MLP neurons of a small language model. Each row is named by its layer, matrix (gate and up: input weights) and neuron, and shows model dimensions 0-191. Each number is 128 + 24 x the weight over its row's rms, rounded and kept within 0 to 255. Numbers have three digits each. A neuron's up and down rows have the sign that makes its largest values positive.
Before each neuron's rows, "fires on" lists the tokens most often at its 100 highest values on Wikipedia text that the model never trained on; "fires after" lists the tokens most often just before its 100 highest values on Wikipedia text that the model never trained on.

fires on: "o", "an", " not", "p", "ust", "a"
fires after: "l", " c", " ", "id", " cl"
L5.gate270:115092134107121151097143096113064188150076156119111140130098191113164134118126126107091127146140108142100166154120168148127166127142107122146102163139113142124135109139126163142133174158126105111124129146137144146097105153142112149133111141123103154166111124130151105119069118099121134080150160131156102100141094156128167108105112159121131144113142166130152097137077129148111083105132144129122097109133140109112100126139109140095177153108115140090156133139121119132117126117137134128144160154146099186086149121113136128134150105103095134085120155083135157153124120091154083131
L5.up270:165105121132130170086132105110104136079121151123100147143089122109136110140122138104134144105129122099129132117131166102122172090138121118173105107084165154135124134091134128137143100152115139092087158120126142146104173130141138095138102177113118125152106141115147105119118132115120100094116124149180122130142108142100153102105114116157112139136164110114103147100114146092135154132119156109155126122138170157193135107108150127154155170128094092081153130118111108136109086150156109125101089148102093163097112099129107168090154100149109104110125081075134135116156096126140146169

fires on: "or", "f", "o", "ri", "al", " for"
fires after: " p", "f", " com", " de", "e"
L5.gate277:109123115113159096161104115108096140142108082134086147162143135145138149114129118102137140155133134150122154118116134182193102124131119141108125112116096121114155121142114122135105147108197122099170126128115132105111163153139123129131142141076119150105155114147087127089110117124086125163124095132170083114107161109107133115118127104113128153151106122163161102133157130161079104161136161122114115151093121105107111139103157175065136120102113142133109141131126154148125131133172145087111125165119127124123150146144133118120132132199128122076172159118168136128119143113082091150
L5.up277:126102127104189147092099150080172136151089125107127094115136185141117111154103109115144140146135095121160124120156159126159122105155135125135118112149094137099110123162117130127086167109139140135109106084114120125121135187164110119098092100106124110138131127109111163151118115139077145157136106144110147094124104114096073081167144091110131133097167110168148109159132133106168123133167149143142090126141162079101143134111149111119111134142141093151187116092124111092138142137111149103118105166134124122150108153103131107099121108134120119131148124113180127139107110125147133172

fires on: " of", " ", "-", "i", " |"
fires after: " one", " |", "2", "4", "3", "v"
L5.gate398:136130153151133089140119137107077141097072185132091133163113115108133108094144134127122105158146151160128140149113135123159107127155095097109128113115098115106161163130128135170120137129122124122168108132111106137165139190167168110119108185171112123102115140136098151110112148143134119116159127131138064116134103130096117171155111127143109126172114128132123125105136135115117157174137109191127109109127102117098102125144153150120121128134109134161087097099133129128173144191142159126131143129123111130107120156140125196115147127144143118082153101139120173079122152138123142147
L5.up398:097128107136141145115138122135115118132142108147097142122120091084131117135187158110122149143097148091152135149131094111150146136161132085141125110128102092110124122129123149134167124145093151142110174118154103113118194126086126076120137118153169097122118084108143078118107168152110118144155122145146114122117143132130124101100149130139108092161150091156165132150148127110122077138092121121063098161166120163111139112084160167109158143119123154142138113116112130115126132121125142154173103149104119118150151137157083126115170118120160097158162092138123144104105084115169117150

fires on: "==", "==="
fires after: ".\n\n", "\n\n"
L5.gate320:123141161123079154132135121139160164125112116113083125104138153122145137111124135108099092133118137120079151155123127160156134125176145106104114167145128156128220156149132137137104110147091131119138134097120134145088170122142176159091119100120104133106139130129107150138121120138121131115119078121130104144135134082113090083120158133098121102094149124142166169134080155107122100100140116142109161081128134175123117130123126118129133158109118182102096092143102139094100125124137124138115118179140195137139159115140161164114148145123112133102153134147163155146114120145132089112
L5.up320:115120131126154148125154110093139116142143144145127122099152106126094137135104105128136114047100141080089108140156104122144116113143127086090120145148135135137175136122126131127136123122103123129105155135102128103093142122155110124093103117135118151119148143135160115154131145117096132124119177153123096121100141094106092100096114130090110090126154124130110128100117115145107137135161127115156137055152152177096092174128098122138103114127137161146117115093118135095126111166105157143088090159115153112156123054134149132102115168116122119119135173100130110185083110150149097092

fires on: "m", "as", " im", "ar", "in", "x"
fires after: " E", " C", " c", "c", " I", " P"
L5.gate330:064162143130134141122088161146129151077112160112110157120141124120118116130108133137099139128148151145130158110128157147111130152191137134122133144124121127130137134171082117105123157154151093123161122144102140134148115137132129129118107107111128139113120099055159140112101145172145126106144140110090119104131148130108101128123103172129112116121145140164109163147135135165161093129146116112105158124140121160129125124155114105143158106123096146108143160122121130155137134155138140092123122133117111114130099129111110199138184111104103147042099084140154154133148150145114050172
L5.up330:098112105117155142134152141143121173129144121156124144167118161097120095069141105150096123161119139144127139149146146136128124123153111129174124163128159135140115140139123162129146151121150099143175119142118169133139165135100149155101097145087116091083114151046141117138134157156146124093098124098078106144149098089123119130136148135127099108092131087120131163165155137147130116106155142144128149152115156130142124093164128133145163131100101118125095142120108174125100143121090081109153122130140155123145153150100137175141133101111095126097164120097116164121161085138156161159

fires on: "et", "are", "y", "one", "te"
fires after: " b", " c", " B", " t"
L5.gate52:129141145119100139111070147147075078104138112147141135125104142109139091167133166129155122129122144124118129116129118151156168093121138083117121132128138066130101146072159110112102178150123117113163179162170138158177135112131127154142121093140109118135147157121176120125143126162128121108105132159150142128114126168128136114131133135114086127111078130132115125111083167137148179128138126148107127120126103136172113119138085171114123120085161125080106144129064143125145141095144107089131142130145110117125095131110141139137128112138049154121121143123145096109136121110137123094
L5.up52:174112117158129142153152122114147120131104106154106089120133156096129148098110152101153121162111153111075087093143106156151132114097155115127198117137100152125164147135181125136137114152138122148146104148120120140098071145130093161101102105148150133103116114121126114111166118118109118149118163089098109050134136134151137137156167129154131154128145140143134133122128143091164124150123117095141148133181105161151124180089139157092123115144117176154109131111170116113115110149066163097146139153166095129132099110126140103132092111129128133141159142139134127104129096137135121119

fires on: "o", "ib", "an", "ad"
fires after: " s", " M", " m", "ons", "is", " S"
L5.gate127:146136125150126103156111131129085185166139142064150168130134159103129109118144118126100155135098137075123140173142100106107121150155123129115077132118122126081111143139121110144100111106132113125109139124139122083137099172109159142078119090094133159082110110139136140116173145131157077152170108132131149152135158106131110123109153118130114107126128113118112137135123124115121166156162097157112162165121111139126105119149146129098132167115132135175118092165110127104124110111127102153108093123125149126175107090123153083177132142140144166111118139154157117144129181112117123067
L5.up127:137114125130108071114109130109129107150136123156125121106101134126167138093110133181127095145144131146136137136152108142162117113086143140169131088101171113163134130124128103119078130136120106117147117087152150096128127127122117134117125143072132145137110144152092108133096124099156137109117083100125112127147154057178165109098133139163161142132171136154151120147124115073087113118140117145163178126123121097112141135142119075126117119123147135114133126140148126106142086107182171119124116118121137082126108152143153103150115091170079185149108120130148153132086132163135140103

fires on: "al", "un", "re", "ir", "g", "t"
fires after: " St", "ot", " I", " st", "t"
L5.gate435:111147116096156165170124119122118131105148159115146112125118144133138120151145106157123119102122175173095112116061110188178109132136151138128150157113129144128156133114120130143108143098171127146145067127118092139114075155087193113094145109125111168143101100132101146125107144119153146146085163138163116130110091141131120100097121119109110131129136162103130133097130138112108103115151146122132167100173143119161125147144119124135128127110132141129071157096156141104104120133152050114102180129149095146165129119107134165138144140142107127152118138124135137116138152136078114147
L5.up435:087117139115134162085104114148090111164165141178130109167112108102103140163113144144130140150104138136081102085154137142180126112132148107126118135146124113128148106115137186123116130129138154167113155155110156147137111108167115125106091096125123108150126181156125123131124124128134118134128106141145135120153118129153189088130160124111126111106131125113082172125147130136088067110131117102112127187134132110117120144133087129133113113141118116129086140136145139135094148096115113119165167109183134153136153172183141125077152149123149162121126166097127134153104100118152087098

fires on: "ec", "em", "est", "an", "ct"
fires after: " d", " D", "o", "D"
L5.gate257:112140128144145111086067156097102167134093120116129123145118131117140110175124138114144069138143150114130129127144112110114148154126144160127107134126104145095155106114061091115114115121086130125115086105168110115122148121172137118139161078131126134130123109190179128123102160125135132111128114145072117119133105111106134100152161126109100129111133102110144172131137134132117168092158110139081153091117172117130116142151110097157114141098125131109130161175098137128137093149132083134101135133114135154122141127090133146124183126164139144137098121133165096171149093110093158160
L5.up257:061149117142114081141117157133151120128113132089132129127153142106166142121106096114130122122116130187119093133161179151112125127088084122107122135160128134180114151127104133094148104118123134133119087125164118132108083127139168104111131156121150142136135139145123103162068103114094145143131167142091148133132137111143135099123134122126086110164109147103132178168120124126169144119160124147123079123145186131125110129130119120089146136108160143132086093163141118164149127124146111133107175144165146136118166159144155146097101135105141146121149141167112153172158148147178123102

fires on: "19", "ir", "18", "iz", "."
fires after: " ", " V", "l"
L5.gate300:140151131160124108133124123136064177120097128168149104131131148119148169095132109126112132141150127151111139160113179153197105130160148127107125133132137098101146151161142143143075126137166169121154125120091123177141127158146154089105099128122137133146113139096112101141078109136156129115112078102123124146138096093121138109133083135091135125140120130168115088133107149165107078134135135110132117150136122153108109154117174128121096100137117171143097138121098122083116167160149124129118168110154109152126140116171186155107151123156138113094158138125133133142131141071122118115
L5.up300:090134136137117114130139141122124103133087121086137143163109107129171129143116159120118167111136133117118147106133120141093098153120118097164137162128119176166105164156126142112141108116142062123130112159131154101146141124114084111148147129091148162103105096101148081159133122087112186138137138099111114104094131128089143156188100155152120108138136132157125130104098144162114114114126117112127163126170117151129144140145127166116085097133168149142152102180119135114115083140151113064124124072091155142113118131131134109143130145122124127125101136104120101114089099167162173126

fires on: "a", "ent", "e", "u", "ake", "i"
fires after: " P", " p", " m", " c"
L5.gate97:117137181144155110136114124157124101127160087095137119142150130156121115114102124137134085147100104098141152129148138137159118162154120149133121155138107096136140168144069112141080140114166140105152128118144116155123115124106117192120082141146116119151155085140138115138103111131088138117131134106129143106165169166097081139117121129154145111146152141137156090147113119138129111139136141114145137110132134110151101138159154111083089101111095163180134142151123095109163147092178135149137165141121129128107152100117130140117142104061144158072097106138100114185131161130126095105
L5.up97:138127158144109118142125150135136128114131078175107145122130152133124136125135077113162161123130080136128127117143126106150172131154141138158153127082106105122103119103113088160162109129084125096145163138140159147100134155089122143127162123130119182135108151105181116138174113133157172130137117140138087156128143075149164141131109134149151115185131149101112135112094176162132134106101157143152152135115145115141127124139173127126153133181084150129115084132131166109141123137136193065101096115141107147153133149126101134114124112108092125133148162142134117151132163088134149129

fires on: "20", "iel", "gh", "ol"
fires after: " ", " f", "f", " F", "v", "au"
L5.gate76:127122132090168133152121147124096134107125119153119124104102132117126155140126149134112135110092137116159106165146125103130151103093150105118097171121086089120149144152103122129105168121121105113098125171123101144115143119143115123092125087156144111149103129110094170155151093122142100149157124136122121084121141115111149167171147113122105097134163135128132102112129122139169101107100139179113145121119129139129123174087131187063149121134123170137150134126080182125076141145092154155160125168103105092165143115149163100147149163138075137092156117167123128154113125132132124118
L5.up76:149133097151159145124150157179076096141127101101145085118097132107120149121156133152099163149135113165120183140133169109089139120149130100126153107106137144154168126105136144149143096166114122166140142125181118091145139129107121123147104128106137095127125120139134101118168134130114162103082125118158106121128133142168108147124108163188103126159133106176156125118114129128115126121111108141156105176146151142105148146152120140105130118067081144140169147115113116139111077120113130121134102104162151143133082145119119120170141139112172106098158138126130105105147157133195127155

fires on: "n", "il", "en", "ter", "is", "ich"
fires after: " k", "h", " r", "at", " pr", " M"
L5.gate80:114110101129146105159158154116102105111115168111122108151111165111112102150154112157090077087128129166159170129149101126109125150094079129110109161118124158122087138160112097123175108134163141119084142081146146117107120101098128131148135108099125123116168109118145184166059157135075135141125113102157117145117179128109135138145129083095114131119141126108164131125093099165092149131129123119117144171113137153130109148134119118137135128119096126126126131106183150103123145123131128123103169138124110139095142128126129146089175120109130104097108111089097120170161096112140130106
L5.up80:130102171103148110125138124121137122141143133108163061166125145122113105119146140103133072137150102061106173139138119156111121135119132110168148140103129157119114201130108104171104117107116121143147105143202117167127122127132124148150169102141125151099139120129097145098179123132115105139099121136146097121136139156135130095100118157077142094129153145121166109103085152143138089111169116095137118161121112126108116119158141108159114154103126142125134145136141157116154112113141085152101175176114118127136110106112114136144123098079132128149135122111139101121167089094110149148

fires on: " It", "re", "is", "t", ")", " he"
fires after: ".", " Th", "I", " B", ","
L5.gate31:139142113112158181139124127093109138132121123121122120096097110172156135122166149144120106089119131149135118122100136123119114085144126118120151150177119151125142153137146143158087135121154080091128149126160137154158157177093139103116129106151136179075115135091183129112114187138127130141153161137112118124122153117125098112156097184151132132104174170142147114134116128115122127134116120144101120134138058088106114131094128166137087116089114120119107104103132121140147128141144128158112115128144083141170118119133149118100119153146092194117099117138155184128127127113122087157
L5.up31:092123125107132124156108100123111109157111094127164113133112134109149105142149133147113096085128140121139117100121101149132100121138103172147134120103154131128111122107119134130157161133141139148107117087106140115121110132118108136117106135162129150093140139143138142119098134181120122152186168133155097123114081135113128071136094145127118132088154142142110111169083131116143127096138080140139157138144113175174137090110120116156093146145151101153118085109131177132107110182103126133075131129140110161139116092166143145091127151151104143110121138108094161160082074072140110174

fires on: "os", "ad", "ed", "ted", "C", "ely"
fires after: " J", "ak", " R", "at", "T", " r"
L5.gate378:124098137103141129168085116134172150147120156114094149114087130136112076145113134140109120154136126076101126167095089140157134159178147126089111166099153163105148121107119104149138155133144142124047172163116156126139097093137142104123135131086106133114149118099128110120126109127148133100127134141120155110154113164095124128171123141150131091132143094126119147148099096127151165125113102106150116120098100104119129108173118104118150112136149145134081123116145135081179160082125103121124145138121154172130116130146153125106145101072119143126144144148143166116148123115106132076
L5.up378:144118124130076147116081129121117124152137137191112129138083125138117138128170143143128120139142109114140111099139131153133172090134130131134135165108127116114105127148084123123152130110129147127148124148135109150139123134063179120115157131157095113125120142104110125103125114119125148135134187124146172169137146173127151183131132133126147121133130131159124161134166112154091112179154139101134137129161118071102129048153119155147144183116156123125138111136143108140139103120068078159161108123129134153134132151148114168130140139106147174120114111167117134112124092072135166119

fires on: "-"
fires after: "\n", ")\n", ".\n"
L5.gate205:140135120107121165132118083202166157141145141150120125109112121117098132120143119127115114165111143082132116099149088130101121150124134109146136134126131121091114117098124132177080170129082099116143120155173114133114141136126133139147091144129130137140128133095134133144105126128141116130117131128160116128150112086136117090159144098086114120170233152167099115133120126142135095099120122137103147181161119125080115153127097109132163161135123157119112108060121125095125134119120121132130117161111124119175134133155152157145113185143150120120151124174143137116143119165087108150
L5.up205:140170107128129152116146107108151135124083140143121125123128131107121117156107173149155117100116124135139141125129160131171164143134139070108124083092101089128144107125149105079150133090086117134167144132131089156075135122082191130106118127160155111149145167164109143126154150101075085144162118139140142099106127117164092103107161125095120152132150142135122110124117123130121154132143136130105111159121158097149110162129134162150109125148124084152080124115111157146103131137192148143163151126124152154130157134157152100125130099142150084131125113124134111135107093115086139077

fires on: " by", "as", "in"
fires after: "ed", " C", " c", " K", "ted", "c"
L5.gate501:088144162159111145127079146175122147102142132119133104115141139143134117070101121139099117143146124119164179189123200162137124119165126108126123150120092123110186163122128128145085154182129132132116101150129084124142122181105149156106073098124124121116130118069147140128137152117166156122135139111133094145125120147134126088139102103138152103160182128176106133107099137106144114116148072108130190096128106130130094098131102129147129167116130093127119137090128141131161143124121104137085127150140147129136113105126138169120125122119127121112118133166109124133148116123139112130
L5.up501:105100124116071168126084139136170098109151108144110091093158118143079131088135100173072120119122114149121130149158128149089090116162139111138111123139130161163143177110150127128164127125122100153127145128124107127163111139145137093101114101108108103090134122102148103117108127110152120138160184111108123148130100119119115117122102121111114089099132111131112131146125067145062123141134161154093131067121135128132120086144105146148097135122119117161100157104125131155144151153137107115125111154095159125124137117141119146126097145172142117150150184113094142170104131100148086136

fires on: "t", "il", "{", "b", "ut"
fires after: "u", "^", "il", " K", "al", " T"
L5.gate237:150120118110111112136117152115121160114113159110135146164101108094118098121116092147083092100128123137094121222142092125164113120123091103136101131137146143091102151151101124169122120128127154109141128138151157087119144124127132127113133138118097159115102159150102120162154141148158081165131113171116111129118154066129161084099133115143140144118129111089151126099110118165154115107160153151158108136139120139116117128147081094121111168127101117128100146127140134106163145134106138157136174119179116145162138148132169110172129126148110136167140138107134130170135120113117098061
L5.up237:132126124104110171169176124149069128145165137048120177153139101154101127130105140075122178105116123138097142183133120101152136133122097155151106149095125161096141150139100114140150093127125096145104141125130117131130126121084146123144142135181160127132097106097138106136113143130130105124110136148111163145134133109070117077097155109140120106148144117121130128140160154176106139133101115076130130124146104097123106180184120138154136115147122114103125147109113133131095143110134126108162141092148109113147128147129154137119100131124142123144120150139128175098163098111169148089

fires on: "as", "ro", "in", "er", "20", "et"
fires after: " b", " B", " F", " "
L5.gate189:065114189110124128162142092144106148143154136173149116140107104103140133085152136160084133129105170159147155141138108120179124132121109142124123135144124128081175119159119086118090164152137120137139168138109130191110123131090135157080108084145122154128154088113140117155143154121122164147109149141120084128146128096149110129122132086142113124098119099098161159104088162145159108074156120158109143097143136132115098135118080147132124102118127118091117151145107158094131130113125127134141154142121096127150173130139115137119156116132118136135068130119117147116156114085136123111
L5.up189:094084159124135147152130139150124130152150110144128142115100093127131113136160141134103108142155110188100142134127112111103143137154119108111133123121176117096110111125160123125145134154129120164173154103121111152089128131135114141083111103152102116080155142125144142130173123116126128147158125143166105118131142120140111120147099131098111129091107084073109172099101145170186121080169151131112128113103163129164121150096147163124168130131130120106118138114137091136127129133073100163140109154111121173167135167143152135122160141111138079175061137110099113104144124092106131126

fires on: "ol", " Col", "ch", "al", "ar", "ul"
fires after: " c", " C", "c", " S", ":"
L5.gate6:082079145093111160151139122109095156176143136145142102176157124137122166124162099119133082112117152167137132205143107120196130115115125122158120174122098128094127136148085137139129144125107114098127146100122124133134133183134127133108115114099121160123167107106158101085119147143132190134115162123121155109123103149139159119131104176114119133089154126121123143141152168126113148123112101160115143153117102111105103119085116145079151151146135147142146115113127113150153170138111126123081132122146136144122134092126101156180132157137154155111121143153134166142139111104085141124
L5.up6:112156123100145117113100125122151127102130125113169149095125119141132163155131098124100105154103131135086110174089141143109105118133107137136132136136108132108109147131095093140174140100165140084125160114095131127117133132127134123125113122131155135181190111168093125150107147126167135151104171143118171101091114122125145093158105192120154114141144103136167133126144127077150139159088094147117166124097105124143125126131115112110109123125140106140136099104103131113147158162110077172110163166109106108117192105102106136150109143145149172108150095134125102164132121159136132079

fires on: "e", "l", "d", "ar", "om"
fires after: " G", " ch", " m", "id", " s", "us"
L5.gate385:126142163149114143123151136138132124141147112152124146118149129121181130108114147111105134143098132114085125090098142152097143090136153190129140126134104174109083152135084164131144119124067109145133093099136085118161100140129101161146139131103166114129122105078086127130168143162161138122189132160143136134124136151091100092095122150117106106132137154153124121167113102162082141137121097126132137123107075174115108148154166130137131125123126148157157116123087107130127169086136133143099153124112176124109142100099107140116123129100113134149129098148132130183139150121152174109
L5.up385:088144087143130101127125145100159128136096130106142160088085135147114136146110120126146080131113169126135119110141109150124168104136137162122143150144122166122106160123139124160121123078112115100101083130141117138141138146112120111110148106140079136122123111112140124128143113166087108160128142139110148099098171137127112131099160118145170154156168141162141146131155108159148119152137081139113125150143079103107105112133127112084143096110116160132112131178177160127163144100127122132100138151115190172100115133156081088126116168083119162165156165077130130106118134118120160136

fires on: "20", "–", "19", " ", "re"
fires after: " ", "–", "24", "|", " sc"
L5.gate499:075088155165111173122118178134134132117124153106106136127112133125114185114184131116105132140135150125084165123107102152150141098122122115120121126135113132109137148173182120170153153148139127123101126109121117122105136176136107197116139110117149184145151113126137098117124125145149170141117094130116134082189141106156136099168183135097110164122130108127080145131121140135169107094138134133131118130113135139083093155101124168167158117124105118147119137131130103132133166163108113164134155107185141161145121147120113128133163129142116136115122124160104144098107123146162104130
L5.up499:115117128105140103133163121134081115138085132108159131128105150140134095159111126151150157112097117174111077130072129119109089108139169089102148134102150164123169103125107131105116097117107101182129082116160109162131102161151134155106110154123080136124110139101177147108121124138141137152135124134133143093108159177130123181121128145135111095140109152083122125132098149126111145157149142152133166135120151104133109133140131147123099141116140128108175157110151126157142120125190111140138151147156105112143148075191143088156119132119116166117101160137151117116164117125095147111

fires on: "6", ")", "10", "3", "e", "25"
fires after: " ", "19", "od", "18"
L5.gate65:110112151131118156132151125129129144153131134082061114133095127119123144153125172141106136117150151150130095168111100121138142137159130128085110108107123134147102136142119119160134175093091139127147163123128151169095156106133120145112132100120152176164133134093091144149110132139110124123091138114159131126081104093136125089108135122101152139137117114138119095126115188143146093096178125176106151119116156144126116135129161150111126109130099123137145127152102114128104179146185102106107137137097156118122162094159164150158160142135081123084165109140143132146121196154104142097
L5.up65:115115128147091119092126140150118095149144111121120137098126166145107097152127154119112148131131083126120115133152135130134116140073087097106107084100131141147095126094193139099117134119136115107147154137160162125116118077107118099101125168121149114143150107104141136133140129113116135129111116142149125129189143125083142113140101124101087164128119110094125088119070112149140140128133120136110128108060166152154124160178135137143125089137123143096156109146114150086150120104146105091105129129132134083148195160157208094107094119129111126137137120149134139117128119146144107159

fires on: "am", "et", "ar", "im", "ate"
fires after: " l", " L", " f", " B", " ch", " b"
L5.gate382:142125145103129174137116124157109175131157114125078102102137144123164127129122121096129140150107162106142163125109129149159119129123160134132112093128138145107167175130099128128104095134181090130151101127125165138157085176131134148143112153124132115159132139086144135109130127157164107175122159178104102135132122133104140112156087114140112146125173121119101096103129114167119159127105126133111101120126104153093087129118123176145138101133114170119147142107165119121143136124125128143077114137159148141148122138122173107125102156135064122162149074156105121061114130069125115137
L5.up382:137164154091172167147153111151115147153103100106103120075116125093132135113107082113115105097143112054099103125128131131160118141140142157122157113108173126147132153145134149160166145151139130138147137125097148136173139127117160159109138138175136109181085115101086131156118108181165122131149135171131131129119101105077149139136103113137135110087140128140135151113139155113090184143105147182126142133102110116119109135132140145114090140169108146113123156125086156137091105156153143107112123135147139119139106101103153135142149122185109135154138113150159140105136105101155121154

fires on: "es", "on", "ong", "ed", "A", "et"
fires after: " N", " n", " al", "e", "ot"
L5.gate0:122153136138115118139081096162087146086162129135117153125119102130108154103135102145129122068130173115109147106151135141147144127151127157107089142119150127106131134113098105138135159135162153123159136143107117169146139130141137099140128133119120131149160146153153169103153118178140104090140130129095157155101111142114095150082124185130120135116143099174115124082126119156127108131144167119089110123168066108104151134147148148106196136136127090159100142153147126108158175160097111100090136115124141104136148128171118127130132078128153116117177090148150125100158108107124109122
L5.up0:134148142073156132076132131162109127115127157150148127079095132121150152121161090108109102151110111167118112121116133136116126117103159085125125153141163084119166112129124133109123121152138137157161119124112142157113133124138148079145135124124147159153141127096099127102108116120148128142118131157082161131089122132109114133125115110102186099143142176116173101130121106113137107163152116105099166166104133120147097100124179141117139113129139100134148166127128100138129146119137115103115131172139154102072182163082147118074139120142131115099103130181187096134143129104124121083

fires on: "y", "emb", "end", "ru", ")"
fires after: " m", "i", " att", "t", " st", "k"
L5.gate12:148125130117153131163111111149157104135152112114149149146111172091073144132143137152111155102139171148080086145146112178138133143130134105154128138098066098134156112125159171125113128094124131090153121123110079130138125150091134128096084116101146100158116121115100127165109149111156102130131151090117136139098092118132091124131153146182120102150126136132090111130131140177126114120114099106127158093100087116135122094138104153099139155115156118133101103126132131144141150063116109148069140140127166119153148173111116126111129139095108094088160106146128141134181154137132117132
L5.up12:097147097146105177153134133090141126172131108153118140113111177133137137144118143132145131118146130140119100152117095142152127154137141116090137098141146165131185117134112158107100074104124149148126140134128152132149117093120077146154149113160149124115157122141098109145189153139089174126104101126129139152113143101141149123115137100194154115098115117122090110123105105123174166134103136101090143109130133084112126141128089150174079124154124131116125127141162130120119143086063103129137162131099101167093096134147121120074125105148111140164116151124137163109163141117150115113

fires on: "e", "y", "i", "ac", "ly"
fires after: " f", "ver", " V", " G", " m", " g"
L5.gate174:169176144165101134159134119157120106131112159134111121140171166127120142139101130102145148135160109145087128173116116125117141123137113132127131100163122125132107134153093142163105147107166127094133151150125124114109128177129113144193099131098130136116131093129116119136112155143100116139134159094086163136107136120133118167183126128154117110142168167147099161095134130137125121118161129152121149072112105134163138123166142149122114136072135124158157132116148135072134174148153123154109109083070155101120183120156125125146185132087125117109147140148168109123130148118123093154
L5.up174:121186140121111107077096119119116136092119145140125136109121176124114137113136126134158118153079148161111156093091110127151151120127151112129101137050145094129173121116116156126153108124117128146133147134100093135151151137164145106165135127106117125166124159141095149122098154106136047159123114127097142184174122102133108096119137137150161126156110119127113148131134133137082096148115124118096127099125151163143126152116158156107118152188129111104126131177128089115120140154157112169148133119108121153085168131133123140145119110083162134145103139098094120117161135105126155139

fires on: "is", "il", "ff", "et", "os"
fires after: "u", "p", " sh", " pr"
L5.gate324:118105113122135120111132098097107170117098139150126117133118137107139138162137067106139103127105126100108143154197111129134085110139099110175105089132137122096129167161136147147134126151129148163111121149132125155102115143126114136104140108120148131119140142114127145191131174161141126148154103102122167123107133124052126111143101143140127089099143128091078117152103150145137121119120111115099134155138109110136110130111122124058088146139153100086116127161143104160097134108136107135126140155132132128141088125171152128127131134157082129078187131148143126117126101125172064114
L5.up324:144185120102075097127123123121114143109131087088113130117126138138131091101138116163122105087125107147156135143121074098134105114150140098075113099085107104138117160137129156130130144138144102150098152092135122091162150127157096134176110162157123151118119117127130132135190112149122142124110127140117105145129103160127145118123166163108110109143132115098168141089102100129108158081153128095144086129145141121117138135175140124142124131108121109135166120116080151106158096081095084134116125133161124134128124107113169165123172094131134132095147140107156135108086137081136153082